config.yaml
intermediate_size: 704
hidden_act: "reglu"
bias: "none"
tie_word_embeddings: true
parallel_block: false
init_std_qkv: 0.0217
init_std_o: 0.00687
lr_head: 0.0128
final_lr_fraction: 0.0
doc_mask: true
train_tokens: 223300000
max_steps: 7309
MLP neurons of a small language model. Each row is named by its layer, matrix (down: output weights) and neuron, and shows model dimensions 96-191. Each number is 128 + 32 x the weight over its row's rms, rounded and kept within 0 to 255. Numbers have three digits each. A neuron's up and down rows have the sign that makes its largest values positive.
Before each neuron's rows, "fires before" lists the tokens most often just after its 100 highest values on Wikipedia text that the model never trained on.

fires before: "ow", "ort", "ar", "ir", "ould", "al"
L3.down570:170118091143124144122144081162077138096119134170154148119166112073133125169196121097085179178126133142113153099183122130078122114109100117169161101106140122068131121081176113163136133061091142122121118104201102081068147143083125139152137165137103146148083125149051209130105179151112133203

fires before: "u", "uc", "le", "iv", "ig", "ep"
L3.down131:153089107142169149130126159182089139143087188065143129134127175124139116110104099166174107100143107088153133134105114103086130116149130151053118144058094105143153163155110141107135132168142166135156140126098143138169099099147171152160136121134130106159151083078153150138138107090101151099

fires before: "ch", "s", "k", "ath", "in", "u"
L3.down310:089157094125145130082170122113135103113079107173111118140098081174075165104173092073139129088174154131087175159106117106140126136156123086124109089079127160168165094133077164163151099121121148150123183142133106131191095086168146068115121099099171136150144148141169054138202104095115110141

fires before: "ed", "gh", "age", "ct", "m"
L3.down590:156155052177141152096121095151248176119091091109150170070139107120146070174172115167119114088099121173143092128176118172147089125118146132129185089072104094103140190159143080205129088117182162095171123155098093159104105112224138130108103096095157078132038124142123123086151115095073173153

fires before: "p", " \"", "c", "ce", "te", "z"
L3.down128:122123126094124126105082108129089144173120093099165081153054081086116071141124123088128133076149137110123116120132137103110119131151116114130201142171124058126089106133127092134135117207157127085106188113110151095144118179139100127152094061125127151129096080153135123117104113138156146149

fires before: "n", "se", "is", "ther", "ion", "ions"
L3.down235:145164069145098161106165100097114098099142117130129086043141139148046098145087184113083191133140127177140106153148140165079090150144156119161158070150129072171112191128165148138164132068138125078115146112113140130125114127108172104063121128135128128171122129160123137129067119131084073135

fires before: "\n"
L2.down73:117136150168129176137109150130151146147065147091204165120135139118115114072110109057116106101143119136143156055135120197124134127136120124147104150124069147128157078124109092138068152141110146170089098136110092088133127108103149028131138087130107087154183110165129118153207133126097083102

fires before: "ent", "ed", "en", "ing", "P", "al"
L4.down348:114129154150134125174132079107111197099140171063155218158102109132106130142137105121110152117086166157105117123154079199146164133139093106085097150109164150132136114165116102181125154138205079107173086104127119169133119117188126100159067146162173141118150113117080088118151158145155111104

fires before: "ent", "id", "ical", "i", "ents", "al"
L3.down546:193151137111161072202149159131162139145101144112107141161146095145116108130156150155118106126104139146120135173167135131173107148149111162116105156130099123102110108158117132090140105117106043177120104138091105079132083099108120084102170128106144150132071097108168172139122059130162105140

fires before: " the", " ", " E", " a", " his", " its"
L4.down401:096147179182163108028142099147152125088116093164118155079114131068065154129111148119097116085102067131140130142185174086177169109139169153093122095134151121146140094128117068120106127090097144146096105193092175059116084132095177121109091096139126157083086142117115098110060106190145114180

fires before: "ber", "um", "qu", "ew", "==", "ous"
L2.down166:090117099179161094185179124102083118158138154149100081130143143207119172107195088102136128098169128149118119109140113160184118106133145106091102125160082093195106135146110116191140085074188113131142164128151115172121130105168083095161143181147219145171127142145077150135130164150140160120

fires before: "ment", "l", "hy", "er", "h", "p"
L3.down130:187172117142160112085138165104112116056123129093111067121093146119057108143178130167128120186114125122153065113057153135178140079156112165087116163036137099111149084113120135115130141112143157121130161126129187126150149113133086137113149169147143174144156140078169201139106099122135154165

fires before: "ican", "ic", "ent", "is", "res"
L2.down279:154118112193098097079057125135166124159107123127166155166105118119126091129153121149133060090136115120144149119100111138135076103181083147056091133089119139177101120087115066141171097192089124111140177135128144127092199142108101141121119069160140162152114078112157124161129114115084117165

fires before: "en", "os", "res", "ic"
L3.down227:153130053191170111133154050120130172089121169121096162162170144130163128129125093141158136127141108154112063156132117088105122061142146114144195139148119079116101093054150094150160155174070140168125147114169166069110137164078128119136148097104162141109126106098101095135112125126149090184

fires before: "-", "\n"
L2.down16:110116142156049097144103151158134126099106142119143122102112143151112146107132109074120115101151072110070116189158106137152111139108149091119096119124141093122120149099117132171137147044142105095142144140141096112159113143133120082107155180114115112165116095171143126108145132208105091185

fires before: "v", "m", "j", "d", "op", "out"
L4.down652:144106118168147246150149215099154121159134102096071159121103095130150105140126067130083108120170149084078157066104157086087150127109151107201122144204127091112123122096118132129046123110143093126110179103099108151118111145134099081126077180146132197106109080086101191108090132090190144135

fires before: "u", "ou", "un", "p", "uc"
L3.down116:183118132180177120157140103175140133174158148043128154118153095158098153073122081131147186177114128102178104149125109092161111142107114118126130139145130137093149102168052176082176100156112134174177110140108126149113075097143086126147145126169201148148119104130103139144164107133121158101

fires before: "y", "t", "ies", "ity", "al", "h"
L3.down283:138169109118159114149123150141074091160152068114157135057082193105124085108153152116187165177144143157093146153088101065109132134075123092104162145123116098119105146196144162172086123235124119145147128080058185131092176119165128141180066163155144171109159135154100163079102144119171162136

fires before: " |", ",", " had", ".", " were", " of"
L4.down661:134149090125162045090114079115160158145145094121128148175138117141154127187041172153111171153096160180199137112124147170116140142177057156160107128101119148154039143196166119089109129117098104171069161137158080196103084121146081119201115087135139128068113108179127109111099147136176091138

fires before: "ies", "ents", "y", "es", "if"
L4.down60:176176128122118102083151149031158112109158120130144097159191137134157146075079140084137091100131134147154166140114115131120103104128115124152167129173118061117177121171126113101134113192152167105191144134094121144141087140147129081134121159142123084099114132200169153108107084090122227094

fires before: " ", " M", "\n"
L2.down343:150109048189103119150120132190156089135128143109089146106146123110143103111106068141125089136151186151128122114192128132126114164105050144140099127191141151165107107197082148041113090138164125108144168117093152118206157201163114116164074114171155155118160148154126148123108157177141112100

fires before: "we", "r", "y", " on", "et", "'"
L2.down532:104129076091178150100042101102128165190150151164119096116137077180120167104157069070113070092124152147180158103139161157206130137216102069159092148128130114121094108178091083125158096131145128121125134121152163172067186175161129147115117097130115096127127121187129141145130075133119115100

fires before: "ut", "ver", "p", "per", "cc"
L4.down41:132140132159071255126128132135198134132057125170112104161143121134120076120139127147111147158124134109139064082160156067119121079123145117154146146140077152103093135135138138120080088145096130102149133139134139156108100140132102187079075170054135186067121131130137164118125074122134115151

fires before: "en", "g", "f", "al", "h"
L2.down518:130087136088115098139102201142102093111113119126149199189155117074127065088146170116106157122124103128096157129165115115077095129124107130082092142103179130109155157198154094140087111132108085109159141133152131145095143166099061139117119125121177138104089119126103110078119147114165125130

fires before: " |", " were", " had", " of", " in"
L4.down642:208196083131134063067112156091119163191164087070126153155147108120104096174094106065138178111144119164151169134112146114121138133110167119191091064117066096075150123111138040100125123129108141144137092098142081161159130158164098124117138124133196102083101128104092134083091096139100110134

fires before: " ", "0", "4", "6"
L3.down464:136087092146152125122099163165145128141136061147147054099144172116121090158106138057128105114159156073205117156139145102118172107119085109169117147106142118108102128144113114147164108153085131124154169107151104118117150096120177092086098126118124155203139073124149099127070113171178138143

fires before: " |", "\n", ";"
L2.down126:131146081093123167095126128121135115142149148143078170107106144115130120165127114125130128128102143083117125133070059196158142111144134056134121140169126181084154137065165153156146066076128118118121162063183095127119146137145105119120178148152095096080117157149079132137133086182080154112

fires before: "\n", "C", "A", "The", "S", "M"
L4.down21:146139130184070140107184169173160086125167127134069103101156158125104147119065149217065112129073094090149168170164137120031187180128169080091112143106178106130104120178139155112153169148166107086129078156122106141146161084069140108166160156126096132184153123163135043086155157134120172125

fires before: "s", " of", "en"
L2.down124:104125126113103052139117114083113084096130168118126111171151158118127157129153123116103101072135037099115130147136144164131159112166133166124107095141122141159118157136128103170121145117110051138152126182093123123130104116176158077184183096186184093163074106138153060140168139155103069098

fires before: "d", "v", "j", "f", "gr", "t"
L3.down428:090175111091114184128142110080169089074178109121079075109113125092145110106144154097119081142117142112102113151167109099115115109122087095169122114133155146141137142111112173119113118153082109195103111135082142135101079151105169134134112118056138188094103139116108159158140090112082094163

fires before: "ist", "et", "end", "oc", "em", "u"
L4.down473:092137148087127128150117118141135114132100164105117108107073163133196125141097085107015093118169111134147133127126128135177100095108157133195077151148098207131087168146113107116157155114099139142062125077114170147167096121125130127131140053124147085127066089130168126148100145135116098134

fires before: "0", "ep", "iv", "ust", "ig", "ic"
L2.down317:200115125120177191127162136121155104140151119093138159159165161155128094095059135140163162164119084117189146155144136089131164144122162147113150064170137113093111147035167184143128170098156136144117116080150213106077041074078054149167156115082129099149125118088136150099096137124105147082

fires before: "am", "al", "is", "ess", "ation", "el"
L3.down62:143109054132132163152144099113154133120059100107135180151159096066125109108165166102126137110137133151120158111104126075099108150164171170090184081155151139161121140157105033137154188178075087116116154097136094133095115106129186134110131126093109082187147115076139126107189173120169134110

fires before: "s", " a", "p", " the", "t"
L3.down102:159150127118071123142059145139116147157168106137089153100061157080059135099131122099116138147142151069149125093116157126104122148091146161113098090089142118066158092096106077142106071093119073124127136145143114166114152181153168151058166213153102135163110122096096150109137123135156098192

fires before: "ent", "id", "v", "m", "i", "c"
L4.down312:095130068138081068125114126122167128114110166100088059138091109115153088169156192134107137155098156115112084059133150106119090162146178158137127185129146141119155121154205157070147057148168148162131131086093125109099099139123088082192090126150197145083126095116191144091129132092105163125

fires before: "-", "\n", "3"
L4.down545:140095106191178121126141093090124128145104117131176160147091179113098104097111104115072125114114151079117102096167168169121127092105138157139119173141099143135147137169071129107088149111080121097122154128105166180093157110085117115147100107188127078116109118120136093142037102103113134141

fires before: "\n", " The", " A", " In", " S", " W"
L4.down91:154129128123133228132165152141126093153107105031151114078106125100207089072100114086090124092103189189161134172105105128110134121145138135117135084137165160117125114105110114105131139121163148168168114118142176118155153152103137127081125158106144123105110069127099122130110138140103117112

fires before: "ct", "v", "ction", "g", "f", "s"
L4.down489:179098095137174181115104175127164126157106109070119144117110106096158137104184156151086128149139135093112115088135106081078119174080089129110152105123133086103149115128144151155132134145131130141156110165130122113131137143139145142121156180116156193065183081107116140111155097112097177121

fires before: "ow", "ort", "ould", "er"
L2.down322:176118073121127087066119121127107133174089134153145191100135134087159154187142092144135167172126081142107139116091124105107121102126160144108122063159170122056119102120183109168078117116183095094069160185167169109153143178099137156144115144079149114050119147108100101085116136110103130158

fires before: "ace", "ed", "ice", "ant", "ic"
L3.down560:142131094117174171122163173105158137109163079123115108141087082110134147104151108073124180070086175161145091132124146107157043115132141167118172144156085141120132143113120188124101133088092173127072157106102119124105111081101134144062148116111036115148144230071168094089165170108077170141

fires before: "er", "p", "port", "al", "m", "ick"
L2.down660:092112166132109086184148078086133139148147201125119113171095187158169142152160118097150108078130099132066104130147112099201145142125169183117164187183139127117184202113069182159169124127169084126171098149068099136129088083082113203088174123140149144086114156164122096144074116171084141097

fires before: "\n", " ", " S", "2", "or"
L2.down210:092157134118114108096112120143201192130132129141064085109091150115135147158148111127181174073164149081079178111177104171099151151100141083107114102140077098112106075121164160147130140132135195125122177126155103123132118096136104142135180097101166121106105087111061092120107148119129155135

fires before: "ed", "e", ":", "ac", "ic", "ice"
L3.down394:108098123137110149141084108145112174134151124094122149179165102128110112102168105089148106148095164109174133126111075132160113126168122113118169111147124154160100125115118134149097114148085139160133081164169122085168155135142146168107145157094154143163113175159157147161147128124144190179

fires before: "h", "hy", "id", "in", "ir", "ide"
L2.down186:171156138126107113105128157222103102110129146163121150134129086111147123112149172137050103148077123142147085080097126103120093147094141088137112109076067129119175104137156071097103133098114130171144160161128160111160149159038104171138102180084167122116182086113131131069140142164056089208

fires before: "ue", "ion", "is", "ul", "al", "end"
L4.down151:163095082100130095165115127095113163121151123135133139088144103117142107123160069059135099148144133134183078113103090140142083180178152108113156084161159112160145149130170142122127172121120148107095186124146141156204135149154101048113148123131131132144107117159089153148170121158069131060

fires before: "0", "1", "2"
L4.down99:170051112140143099135123130073126092103159133091180163099094134171153152132112107126044150128179173117134142151188108115108101158113127098168113129072117068079097155156105139162130197096145171089136147132125107153100085128104144143074135124125107116125182146103089118087098189176101131145